Weights of a small transformer language model.
Size: 10 layers, width 512, 50.3M parameters.
Architecture: RMSNorm before each block, rotary positions, no biases in attention or MLP, untied embeddings.
Training: a variant of Muon for these matrices, 901M tokens.
MLP neurons of a small language model. Each row is named by its layer, matrix (gate and up: input weights) and neuron, and shows model dimensions 64-127. Each number is 128 + 24 x the weight over its row's rms, rounded and kept within 0 to 255. A neuron's up and down rows have the sign that makes its largest values positive.
Before each neuron's rows, "fires in" lists the words (lower case) most often at its 100 highest values on Wikipedia text that the model never trained on; "fires on" lists the tokens most often at its 100 highest values on Wikipedia text that the model never trained on.

fires in: "to"
fires on: " to"
L7.gate825 [148 126 167 104 105 107  93 134 111 150 125 165 101 110 137 131 139 156 115 166 148  86 150 147 114 165  81 133 137 119 126 148 125 140 122 118 151 138 168  72 115 136 177  98 120  99 120 153 186 107 128 140 118 137 115 134 102 140 116 130 127 164 116 142]
L7.up825 [ 83 136 126 107 113 173 119 196 117 168 143 151 102 139  94 143 148  90 169 155 104  80 140 146  85 139 116 118 152 119 135 129 122 174 161 113 142 154 159 116 134 107 160 131 110 167  74 176 174 129  97 135 144 125 183 146 128 122 112 131 170 129  98 178]

fires in: "received", "won", "awarded", "with", "earned", "awards"
fires on: " received", " won", " awarded", " with", " earned", "Awards"
L2.gate117 [154 165 137 167 158 147 102 126 143 115  90 150 158 117 156 129  93 121 100 129  68 148 170 177 118 122 107 154 122  73 147  98 155 125 132 120 130 101 100 120  80 129 139 180 111 176 122 130 181 156 149 133  99 131 129  90 121  91 103 142 102  84 125 107]
L2.up117 [143 116 135 160 157 134 110 111 156 139 110 141 174 136 114 164  69 139 145 144 135 116 109 181 111 143  94 106  91  98 124  80 141 109 118 132 108  96 118 102 110 160 141 154  79 190 138 129 159 139 125 125  99 158 124 113 158  74 113  99 127 127 160 142]

fires in: "in", "for", "to", "on"
fires on: " in", " for", " In", " For", " to", " on"
L2.gate927 [107  97 146 138 107 149 171 106  96  87 121  97 127 124 142 132 148 131 138 121 119 125 108 116 120 103 153 121  74 132 156 113 124 129 117 130 136 136 135 136 154 130 137  94 106 144 144  78 128 100 126 148 111 114 166 110 152 168 136 123 129  86 152 118]
L2.up927 [ 90 133 154 119 133 124 145 139 153 115 101 106 153 127 155 138 111 100 141 135 143 141  87 146 140 107 126 104 118 145 163 170 123 108 158 144 145 151  96 135 100 106 148 142 139 110 117  83 120  80 132 122  87 134 122  77  96 141 142 127 116 129 108 140]

fires in: "can", "equipped", "able", "terminus", "solar", "polar"
fires on: " can", "ar", "Can", " able", "ult", "us"
L2.gate1173 [ 82 104 105 109 117 130 144 127  60 117 111 131 109 126 107 126 153 102 123 160 176 128 102 145  94 113 155 145 151 122 110 111 129 128 138  98 130 126  84 143 141  79 150 136 118 157 133 110 129 122 157 111 132 137 133 100 109 107 139 117  97  85  90 114]
L2.up1173 [162 173 106 107 114 156 118 131  89 136 123 123 164  87 159  81 160 120 167 136 183 140 122 149 115 127 190  86 144 122 111 144 176 191 123 125 109 137  98  70 104 133 147 136 108  99 140 155 145 121 132 133  91 127 128 122 152 132 143  91 111  79 126 161]

fires in: "where", "for", "with", "between", "that"
fires on: " where", " for", " Bur", " with", " between", " that"
L2.gate631 [153 110 172 131 164 140 139  92 126 139 146 117  75 159 150 157 141 105 144 117 103 111 108 128 133 119 138 126 127  77 127 124 133 143 189 146 144 120  61 141 148 136 132 162 105 162  73 162 138 139 118 116 152 140 120  95 123 100 123 118 125 128 131 146]
L2.up631 [144 133 108 131 158 133 123 115 145 140 151  84 119 159 120 174 105  88 161 115 107 127 112 125 154 129 162 167 130 126 148 141  78 138 139 143 127 116  86 178 149 107 155 136 119 111  71 172 172 124 120 122 135 140 187 111 120 154 112 124 150 137 162 104]

fires in: "i", "he", "we", "they", "you", "she"
fires on: " I", " he", " we", " she", " they", "ve"
L7.gate1059 [147 155 134 105 109 122 136 135 132 118 101 150 172 140 168 117 107 114 107 142 162  92 121 113 112 173 112 170 147 126 138 132  86 165 148 105 132 102 154 162  78 163  90 138 165 133 114 113 191 105 152 111 112 138 104 157  55 163 109 133 206 135  93 190]
L7.up1059 [151 145 110 142 122 121  97 120  97 142 156  84 118 117 150 109 123 140  93 108 154  97 134 150 128 126 154 127 130 121 111 156  85 128 141  88 123 124 143 152 114 104 141  86 164  84 119 129 169  95 106 139 153 124  86 143 149 149  95 124 164 192 150 156]

fires in: "of", "among", "but"
fires on: " of", " among", " but"
L2.gate1908 [153 143 123 103 155 109 143  99  72 142 143 136 160 123 103 121 131 115 120  83 120 104 133 142 128 114 120 127 108 149 169 144 103 117 146 161  97 146 130 135 113  89 119 173 120 127 165 134 117 125 131 158 111 101 119 107 149  89 118 152 101 158 175 124]
L2.up1908 [153 107 108 123 132 110 159 135  99  86 152 126 128 149 152 123 103 122 139 113 132  58 116 115  95 129 163 100 121 136 164 124 144 122 120 156 124 112  93 128 126 123 120 120 109 147  82 124 125 135 140 125  82 115 170 100 132  93 136 135 138 158 165 106]

fires in: "of", "montenegro", "maccabi"
fires on: " of", " Mac"
L2.gate482 [138 112 158 166 167 124 180 149 171 106 161 101 123  84 127 118 117 120 144 114 132 114 121 153 109 103 148 131 137 138 153 160  94 186 121 125 175 150 128 127  83 129 162 148 143  92 149 151  78 136 120 108 144 117 122  86 131 137 123 178 132 167  99 138]
L2.up482 [117 102 100 162 170 113 143 144 141 135 122 170 139 123 149 120 136 138 112 118 124 104 168 116 111 164 121 174 126 130 183 117 105 106 148 104 191 136 141 120  88 124 134 185 136 147 149 136 144 135  86 138 149 127 128 125 118 109 139 156 153 137  98  86]

fires in: "as", "of", "when", "between", "way"
fires on: " as", " of", " when", " between", " way", "n"
L2.gate1735 [140 103 174 132 166 116 111 122 143 177 134  83 112 130 127 138 165 110 115 115 154 184 140 122  99  89 142 131 157 123 162 127 110 142  77 113 108 157 123 126 141 121 138 118 147 112 139 103  96  78 129 138 164 132 107 112 133 121 148 130 109 118 177 120]
L2.up1735 [104 118 102 113 156 123 166 106 125 132 161 102 108  98 105 156 157  98 126 142 122 139 125 116 102 142 135  96 151 144 141 110 123 108 113 159 135  78 139 152 168 120 108 143 155 110 154 121 150 121 120 144 121 113 109 116 162 141 178 129  81 116 177  83]

fires in: "one"
fires on: " one", " One"
L2.gate705 [ 96 137 133 119 146 105 143 100 126 106 127 156 151 139 139 174 121 112 108  86 140 108  98 120 102 195 153 126 127 143 103  93 156 116 108 116 128 152 153 145 149 109  86 178 132 103 142  64 175 116 161 139 169 126 173 118 140 115 147 147 176 144 113 126]
L2.up705 [134  69 162 144 120  92 131 107  90 136 148 109 155 165  87 151 122 120 129 123 144  95 111 130 114 120 137 128 135 115 190 149 110  87 131 103 128 138 107 163 142 116  84 136 135  81 116  84 149 154  98 140 151 149 126 142 149 119 122 111 131 179 101 151]

fires in: "in", "to", "with", "of", "for"
fires on: " in", " to", " with", "ail", " of", " for"
L2.gate1493 [120 125 132  74 142 125  85 118 103  68 125 120 166 143 126  85 115 130 133 161 116 100 128 140  97  90 127 119 132 152 167 112 157 134 115 143  91 137 160 131 154 106 101  80 135 131 153 144 108 107 148 149 112  77 112 126 129 193 151 114 147  92 145 102]
L2.up1493 [121 167 137 145 189 118  97 113  95  94 136 171 168 164 108 133 110 134 152 119 115  91 108  93 122 102 147 136 130 191 142 122 139 122 141 136 151 141  94 120 128 110 105 165  98 134 144 152 150 157 112 163 173 109 104 119 120 135 119 133 104 150 132 145]

fires in: "to", "for", "arranged", "seeking", "sought", "reached"
fires on: " to", " for", "ange", " sought", " reached"
L2.gate253 [129 121 111 127  82 144 110 153  60 106 114  93 144 147 126 115 110 141 155 167 124 115 120 104 106 121 113 149 181 124 170 169 139 148 113 102 142 152 107 110 135 119 123  63 112 121 100 121 122 129 121 113 138 139  94 141 134 111 112 120  87 141 114 126]
L2.up253 [134 102 123 126  99 149 138 101  94 133 113 127 152 120 116 164 124  97 141 155 113 114 153 102 141 143  91 119 162 148 153 160 121 140 131 115 143  72  97 134 155 144 102 109 163 114 122 151  91 112 107 124 123 132 160 113 127 125 127 162 149 177 178 117]

fires in: "county", "name", "area", "of", "district"
fires on: " County", " name", "y", " area", " of", " sl"
L2.gate1584 [139 120 109 184  75 117 148 103 124 122 139 120 116 135 148 109  91 133  92 111 128 149 133 139 117 147 161 140 148 176 140 158 138 153 144 129 123 115 112  92  97 138 137 157 119 149 122  89 132 112 148 129 118 111 120  83 149 128 126 117 152 102 153 135]
L2.up1584 [131 141 100 145 118 165 163 145 139  94 145 114 203 103 115 140 134 165 115  96 143 158  70 145 160 132 118 126 114 140 126 105 118 128 129  90 107 164 111 131 121 142 123 172 136 135 140 147 129 132 151 151 127 110 169 116 128 150 104 125 163 145 104 118]

fires in: "with", "of"
fires on: " with", " of"
L2.gate268 [166 128 150 167 138 118 132 157 116 104 109 137 138 139 121 123 140 149 100  70 143 144 150 105 135 140 110 149  82 135 166  72  89 124 173 136 150 103 135 144 169 141 112 145  45 134 163 158 159 143 145 110  96 140 144 111 124 127 176 143 139 148 132 127]
L2.up268 [ 97 126 127 129 155 144 159 144 143 129 128 136 147 114 156 143 138 161 183 112 123 137  92 115 141 151 138 139  77 151 129 101  85 114 164 150 156 124 130 128 163 156 150 155 104 132 163 142 174 150 139 140 100 161 152 105 156 103 136 120 116 134 136 134]

fires in: "a"
fires on: " a", " A"
L7.gate459 [124 144 168 140 109  92 106  96 101 112 141 119  78 180 165 156 159 103  84 129 108 133 150 157 161 118 115 140 148 149 125 121 102 147 148 122 107 135 130 148 169 112 110 170 138 153 122  96 145 145 117 139 120 124 157 111 144 155 132 119 123 159 102 109]
L7.up459 [ 95 117 129 118 129 114 111 130 141 150 120 141 145 124 105 134 122 130 168 173 112 178 181 154 119 121 151 128 106 144 127 137 156 173 141 119 109 121 170 141 152 161 115  93 116 128 111  91 100 145 120 163 202 150 173 136 101 137 157 108 156 123 112 116]

fires in: "there", "living", "debut", "found", "opening"
fires on: " there", " There", " living", "ound", " debut", "ing"
L2.gate861 [146 160 155  87 122 134 135 142  76 110 137 113 204 111 116 130  79  99 139 119 118 172 141 142 162 152 106 151 150 135 131  93 126 157 145  98 128 125 158 131 100 146 113 135  83 135 155 107 128 126 158 113 153 134 139  98 163 167 132 130  95 135 146 119]
L2.up861 [113 136 115 144 148 196 116  73 128 154 121 123 143 119 148 131 147 126 147 166 121 154 112 127 127 140 134 129 133 171 106 169 126 109 116 114 124 154 162 137 119  98 114  92 160 157 124 130 116 143 132 139 112 132 139 131 124 159 151 153 126 158 140 112]

fires in: "of", "on", "to", "in", "for"
fires on: " on", " of", " to", " in", " for"
L7.gate1564 [132 128  84  88 138 118 147 132 120 100 168 124 152 153 117 123 116 170 120 159 154 104 136 102 120 128 151 139 143  73 132 114 144 144 130 154 132 141 127 162 102 125 157  95 165  76 113 114 130 138 132  71 142 155 160 148 129 130 140  81 150 139 131 136]
L7.up1564 [129 142 129 146 126 129 131 120 140  93 128 120 123 147 115 102 110 123 140  92 134 141 115 147 114  93 120 177 115 114 129 163 132 137 158 128 114 142  70 106 149 109 182 181 108 115  95 134 142 162 154 154 135 105 125 130 119  95  86 139 100  93 154 125]

fires in: "the", "those", "his", "these", "her", "they"
fires on: " the", " those", " his", " these", " her", " they"
L7.gate1587 [138 119 165  97 140 129 244  90 130  87 144 135 110 120 135 140 134 120 175 148 131 100 116 128 138 148 147 113 180  94 129 157 101 134 120  91 120  98 143 133 123 126 104  80 117 166 115 167 204 129 133  82 169  97 118 110 114 124 137 159 180 159  88 137]
L7.up1587 [129 112 152 141  99 107 137 109 113  96 180 146 139 147 145 120 125 119 144  95 137 116  66 109 109 133 118 125 167 110 158 111 108 101 124 115 114 150 144 119  89  85 135 109 146  99 154 140 109 131 158 106 162 137 109 157 131 115 131 130 145 138 140 132]

fires in: "around", "about", "than", "above", "to", "approximately"
fires on: " around", " about", " than", " beat", "ed", " above"
L2.gate1073 [149 134 146 158  95 140 104  94 105 113 137 140 139 132 110 119 122 122 152 107 154 105 162 137 124  96 108 101 136 126 158 135 123 143 167 164 175  94 140 111 110  75  84 142 170 140 118 132 121 136 154 118 128 153 141 165  81 156 163 152 110 126  96 170]
L2.up1073 [ 53 138 160 160 106 135 115 113 135 120 121 127 132 102 138 159 133 140 166 139 129 141  99 139 123 159 129 140 104 115 168 149  94 132  92 122 142 135 100  87 126 131 127 142 112 139 163 156 140 145 106 161 127 102 118  76 123 100 152 179 183  86 141 155]

fires in: "to"
fires on: " to"
L7.gate1931 [ 99 130 162 121  87 109 133 154 139 127 135 133 101 161 155 167 128 118 127 113 131  94 146 109 135 104 150  91 177 113 131 134  94 119 123 153 158 130  95 135 144 160  85 162 111 135 146 154 140 134 163 122 119 152 149 134 102 125 135 100 109 147 123 176]
L7.up1931 [149 155 166 106 107 108 111 129 133 154 123 137 167 153 107 169 142 147 166 153 172 151 146 164 163 136 131 123 109 133 141 104 144 136 161 133 123 110 124 107  94 150 150 156 165 121 114 127 162 106  99 134 108 100 153  99 159 132 117 115 117 106 123 105]

fires in: "in", "more"
fires on: " in", " more"
L7.gate1384 [126 108 123 111 126 132 112 169 136 106 193  99  97 103 104 150  84 123 126 135 137 116  87 113 145 111 124  94 132 113 144 136 112 187 165 106 134 104 104 120 159 142 137 135 101 128 126 147 138 129 107 184 158 152 128 134 156 143 121 106 135  87 114 123]
L7.up1384 [158 118 120 121 131 157 100 120  86  87 147 127 112 135 132 156  78 159  95 108 159 159 123 146 128  98 153 168 121 155 130 151 143 114 104 119 143 175 105 161 139  84 136 122 145 140 158 101 123 129 142 139  91 109 145 130 138 132 132 162 149 112 108 146]

fires in: "as"
fires on: " as", "As", " As"
L7.gate1458 [150 155 107  98 111 169 145  85 172 161 124  99 112 151 101 104 108 120  94 119  76 131 152 155  83 144 138  94 130  90 156  85 121 142 151 136 125 118 139 127 158 100 128 127 111 156 176 124 172  93 116 149 110 113 124 134 112 109 110 150 105 125 112 190]
L7.up1458 [ 93 126 115 132 155 179 173  87 148 164 147 115 121 133 124 113 131 109 119 115 131 114 108 157 105 138 111 109 117  91 113  86 147 150 101 139 102 112 125  91 114 105 164 124 118 151 166 132 152 133 101 174 142 143  94  94 111 125 133 154 147 124 122 132]

fires in: "2", "4", "3", "5", "6"
fires on: " 2", " 4", " 5", " 3", " 6"
L7.gate583 [145 187 107 153 146 101 104 120 125 144 146 144 148 133 130 144 160 147 119 143 134 133 102 144 171 130  79 132 112 146 145 129 124 105 156 149 135  92 130 132  77 124 115  54 120 159 128 110 124 119 104 133 105 110 136 138 127 129 117 132 139 178 141 130]
L7.up583 [132  91 141 134 106 182 118 152  94 149 170 135 144 112 106 103 108 123 124  76 161 101 140 120 130 133 148 143 106 158 132 103 150 127 117 113 160 155  73 146 147 152 123 133 125 149 143 114 113 144 104 132 136 105 115 131 109 122 133 139 103 129 147  99]

fires in: "it", "website", "scores", "source", "we"
fires on: " It", " it", "we", " we", " scores"
L2.gate27 [140 145 140  98 106 119 153 171  70 121 140 109 132 125 133 155  92 159 191 166 153 102  99 124 115 124 148 116 173 151  93 142 159 104  87 142 117 153 124 151 106 133 135 138 118 100 191 122 179 150 139 119 134 140 153 132  73  67 108 114 180  93 125 144]
L2.up27 [109 154 142  80 144 148 206 166  98  99 107 115 138  65 125 129 138 134 130 104 138  79 134 156  93 121 107 163 146 129 122 138 134 149 110 100 171 123 118 177 142 102 156 159  91 124 163 124 161 133 132 126 118 116 114 126 133 110  96 146 119 136 111  98]

fires in: "and", "postal", "since", "density", "rank"
fires on: " and", "al", " Rank", " Density"
L2.gate1915 [157 120 147 149 120 126 146 137 136 130 173 141 137 144 148 100 101 131 171 106 138 122 116 128 129  75 107  77 115 109 104 110 145 104 104 133 101 120 134 116 112 109 130 123 112 115 104 134 117 147 158 152 122  76 146  95 153 139 125 187  89 162  92  98]
L2.up1915 [125 155 135 127 155 173 126 134  98 176 103  81  86  80 103 127 118 165 148 135 145 160 119  95 106 144 160 112 123 127 122 160 158 138 120 156 130 134  90 116  92 173  91 126  78 138 171 120 187 106 122 129 147 157 166 153 178 113 114 113 151 102 124 129]

fires in: "but", "however", "before"
fires on: " but", " However", " before", "on", " But"
L2.gate309 [136 107 118 139 127 113  87 127  77 111  86 121 114 145  87 173 142 139 125 115 119 111 110 132 130  88 133 108 105 127 137 161 150 137 138  98 112 164 123  65 119 159 147 128 151 149 123 125  90 114 106 124 136 133 144 132 117 131 179 135 138 148 135  64]
L2.up309 [144 132 102 149 132  97 131 129 107 169 142 148 110 143 149 147  95 115 119 137 133 177 123 123 136 164 130 145 111 102 130 123 143  84 135 107 167 116 152 117 128 156 146 125 112 154 144 136 108 157 146 149 155 101  79 137 183  91 115 137 116 138 130 129]

fires in: "with", "cargo", "solar", "of", "showing"
fires on: " with", "ar", "go", " of", " showing"
L2.gate1020 [117 140 122 119 144 132 129 170 148 123 166 127 133 145 109 137 102 161 158 134  82 135 153 129 120 165 128 124 158 101 108 130  95  93  89 141 119 129 128 183  80 137 163 176  87 154 185 114 154 136 140 120 136 126 140 140 147 142 124 133 135 124 166 138]
L2.up1020 [133 102 124  79 132 104 141 123 119 106 102  76 127 152 176 128 141 119 109  94 147 129 104 148 104 116 143 124 159 111  73 132 122 132  83 130 136 107 144 176  87 127 113  95 144 172 115 140 158 146 140 135 154 102 146 131  97 136 148 131 103 147 124 122]

fires in: "to"
fires on: " to"
L7.gate1334 [184 144 122 116 145  86 120 108 127 142 100 115 138 132 132 142 125 158  78 156 178 140 133 134 148 116 147 108 110  96  96 128  83 104 150 105 130 150 112 107 162  99  66 125 117  85 113 122 128 164 151  99 112 143 109 133 104 102 146 123 132 138 146 131]
L7.up1334 [148  85  87 137 132 135 101 141 113 111 102 128 126  85 126 119 112  83 106  63 108  89 119 123  98 140 136 155 113 174 118 154 140 116 142 107 109 128 112 139 112 114 104  94 130 134 114 134 154 111 122  90 126 134 106 123 134 105 174 188 145 152 115  95]

fires in: "and"
fires on: " and", "s", "ing"
L2.gate1000 [137 123 101 128 137 129 146 122 148 170 172 136 119 113 142 171 122 109 169 108 134 114 134 116 108 111  80 137 125 134 125  94 120 144 121 128 155 127 122 138 110 118 139 102 162 164 130 144 122 111 143 147 120 182 111 135 156 118 143 163  91 110 127 118]
L2.up1000 [163 163 112 134 127 151 133 133  76 141 116 127 102 142 151 156 161 127 114 148 110 138  98 107 183 151 128  98 124 171 116 159 127 111 109  69 181  80 155 112 119 157 134 135  93 145 154 122 104 128 178  99  95  84 124 159 102 128 142 142 104 156 115 149]

fires in: "1", "2", "3", "7", "4", "0"
fires on: " 1", " 2", " 3", "1", " 4", " 7"
L7.gate176 [168 128 139 121 122 192 124 141 155 105 137 163 136 118 112 153 138 117 114 137 115 158  99 115 117 129 127 115 114 154 110 133 112 136 104 104 169 129 153 136 121 155 117 119 186 108 126 105 156 112 162 131 162 127 127 170 134 121 101 106 102 120 128 155]
L7.up176 [148 103 114 148 137 191 121 134 119 111 150 139 134 107 114 115 131 111 113 129 136 121 144 113 130 119 113 119  98 115 119 110 156 130 129 117 171 145 126 150 177 167 120 100 150 127  89 111 133 131 133 152 151 104 135 110 160 129  95 140 161 119 172 147]

fires in: "of", "ofakim"
fires on: " of", " Of", "f"
L2.gate1770 [ 83 162 127 119 148 113 156 137 165 132 151 165 140 110 127  86 150  91 110 129 124 106 101 162 101 134 137 175 129 149 155 117 103 107  80 139 136 130  90 137  77 146 140 133 180 137 111 126 138  95 147  83  79 122 137 123 140 123 154 156 137 142 156 155]
L2.up1770 [ 98 111  94 178 114 136 130 122 135 115 103 138 145 129 147 143 106 130  87 106 135 122 152 140 131 132 115 130 124 160 143  84 144 130 134 144 140  96 111 141 116 100  64 135 129 144 164 150 116 128 113 208 125 120 138 125 119 136 176 196 143 116 130 117]

fires in: "a"
fires on: " a", "A", "a"
L7.gate929 [ 92 132 172 107 111 129 115 101 129 190 133 145 103 141 119 130 126 144 154 144 135 162  89 118 156 151 197 106  87 169 130 121 110 132 137 121 151 127 139 165 138  75 111 155 102 115 131 117 154 129 122 171 178 134 149 111 150 108 157 116 152 151 153  53]
L7.up929 [165 109 136 117 158 129 153 126 130  96 113 126 158 122 171 145 159 127 133 134 166 150 126 153  84 120  95 128 120 173 144 137 143 133 163 125 146  79 166 172 123 130  68 116 188 116 136 166 120 141  95 106 112 165 156 143 111 161 140 131 124 116 130 116]

fires in: "one", "found"
fires on: " one", " One", " found"
L2.gate1710 [107 119 155 181 121  85 171 157 126 154 120  98 117 112 141 103 105 149 124 116 102  89 115 133 109 126 134  88  94 123 148 105 171 107 125 118 142 139 128 137 157  96 133 162 130 132 147 133 169 126 107 109 167 126 111  85 112 111 139 164 100 159 142  98]
L2.up1710 [179 113  81 103 129 127 163  74 115 157 137 108 128 111 132 127 129 105 134 113 110 171 122  83 119 117 125 109 129 141 123  90 127 125 156 125 169 120 143 143 118 100  84 150 110 129 155  84 172 142 114 148 101 158 137  93 132 126 123 120 115 128 117 124]

fires in: "but", "ofakim", "by", "and"
fires on: " but", " Of", " But", " Is", "and"
L2.gate801 [ 66 120 117 104 127 125 143 136 125 127 139 108  98 164 191 144 110 142 108 123 140 138  89 185 160 114 111 101 109 113 117 165 125 186 129 110 113  91 142 135 109 181 126 125 124 128  98 113 105 109 155 156  98 147 136 130 124 155 142 137 137 110  84 104]
L2.up801 [127 143 121 132 165 119 110 118 153 147 126 119 124 125 120 148  83 146 116 152 143 137 132 127 103 141 127 106 147 137 137 100 122 133 143 149 124 165 116 178  75 112 159 130 139 184 113 126 143 168 149 144 122 133 132 117 158 109  85 135 128 139 132 143]

fires in: "early", "late", "mid", "first", "middle"
fires on: " early", " mid", " late", " Mid", " Early", " First"
L2.gate3 [ 87 138 168 146 127 113  80 146 135  97 164 140 148 146 116 127 138 143 101 146 104 112 117 120 150 158 100 122 140 162 179 146 135 124 138 137 123 101 151 165  78 160 100 110 136 148 101  74 150 101 132 156 140 122 139 119 129 111 144 166 118 127 143 121]
L2.up3 [159 102 155 133 122 134 148 144 129 155 133 158 120 154 118 125 169  75 143 172 121 172 142 120 109 100 141 189 163 102 167  89 138 143 133 154  89  94 142 142 125  78 166  62 138 128  85 191  97 143 112 140 128 115 121 137 117 135  94 173 146 140 103 125]

fires in: "of", "according", "married", "husband", "to", "son"
fires on: " of", " married", " According", " husband", " to", "According"
L2.gate1925 [176 132 110 146 144 109 124 148 133  91 110 175 128 155 121 112 112 132 131  83 144 141 156 122 149 120  94 139 135 146 129 102 120 150 140 129 125 145 161 124 123 179  89 162 153 105  93  83 106 140 127 102  98 121 151 132 146 110  80 112  94 128 138 117]
L2.up1925 [158 104 114  85  56 107 108 152 116 101 118 138 135 122 102 164 120 111 138 138 161 168 173 117 100 140 106 112 127 129 133 102 122 115 150 115 156 113  97 159 181 129  70 158 153  75 110 120  83 115  88  90 130 114 106 127 178  83 130 125 103 109 122 135]

fires in: "both", "early", "other", "young", "to"
fires on: " both", " young", " other", "ll", " to"
L2.gate277 [158 120 143 132 107  93 102 111  95 139 127 105 146 138 114 120 130 112 141 142 102 115 110 138 126 148 148 160  82 131 138 147 183 169 105 123 107 124 104  78 103 142 102 114 132 140 117 103 135  96 123 116 123 149 136 119 122 149 103 135 127 126 109 169]
L2.up277 [147 118 136 108 111 116 124 169 153 138 114 156 131 102 142  89 109 131 160 147  99 110 152 172 123 121 135 130 130  99 134  99 127 116 115  89 131 117 114  80 123 127 110 153 141 114 107 114 123  90 138 112 128 152 140 139 106 116 157 104 141 155 136  94]

fires in: "to", "officially", "arranged", "appointed"
fires on: " to", " officially", "oint", "ange"
L2.gate1489 [125 139  93 166 140 138 123 106 136 102  85 137 121 104 135 138 167  83 162 136 118 112 143 138 138 110  84 143 166 137 120 143 121 109 140 144  98 138 172 121 121 101 139 163 136 128 107 124 132 112 130  99 153 139 147 180  87 139 129 132 126 143 186 128]
L2.up1489 [116  96  97 147 102 154 147 129 135 105  92 107 147 143  96 100 177  95 131 115 156  87 186 116 109 140 113 143 144 147 164 135 181  96 113 141 104 102 122 120 139 111 126 114 147 126 134 139  97 113 132 143 143 107 190 112 126 141 115 133  62 125 118 102]

fires in: "later", "early", "late", "earlier"
fires on: " later", " early", " late", " Late", " Early", " earlier"
L2.gate371 [194 176 132 123 132 121 128 141 141 104 163 156 142 142 129 107 107  72 123 149 169 128  80 134 112 146 128 116 144 146 136 110 148 121 104 131 108 144 134 171  95 104 118 132 144 128  98 106 140 131 135 115 146  98 126  91 108 128 152 136 124 143 156 123]
L2.up371 [134 155 117 116 117 107 175 134 138  99  65 112 125 124 119 128 157  67 137 138 157 112 122  66 139 118  95  99 152 123 147 141 121 126  98 140  99 144 146 140 128 136 158  97 102 118 101 133 126  92 123 149 149  85 147  93 158 111 114 112  91 136 173 120]

fires in: "of", "medal"
fires on: " of", " Medal"
L2.gate171 [133 148 106 171 110  88 127  96 150 175 116 137 135 162  87 105 136 165 102  88 134 107 141 112  95 148  82 118  59  92 145 169 120 119 141 139 139 137 112 160 110 118 105 121 138 112 154 129 130 127 148 117 152 120 160 172 149  80 119 113 141 140 131 165]
L2.up171 [132  80 104 168 128 132 177 139 142 137 159 110 171 122 110 135 143 121 137 124 137 120 109 130 114 104 111 159 111 141 141  84 153 108 100 171 131 127 130 145  92  83 129 130 113 142 146 144 186 126 108 142 148 150 136 136 133 121 111 126 124 135 133 129]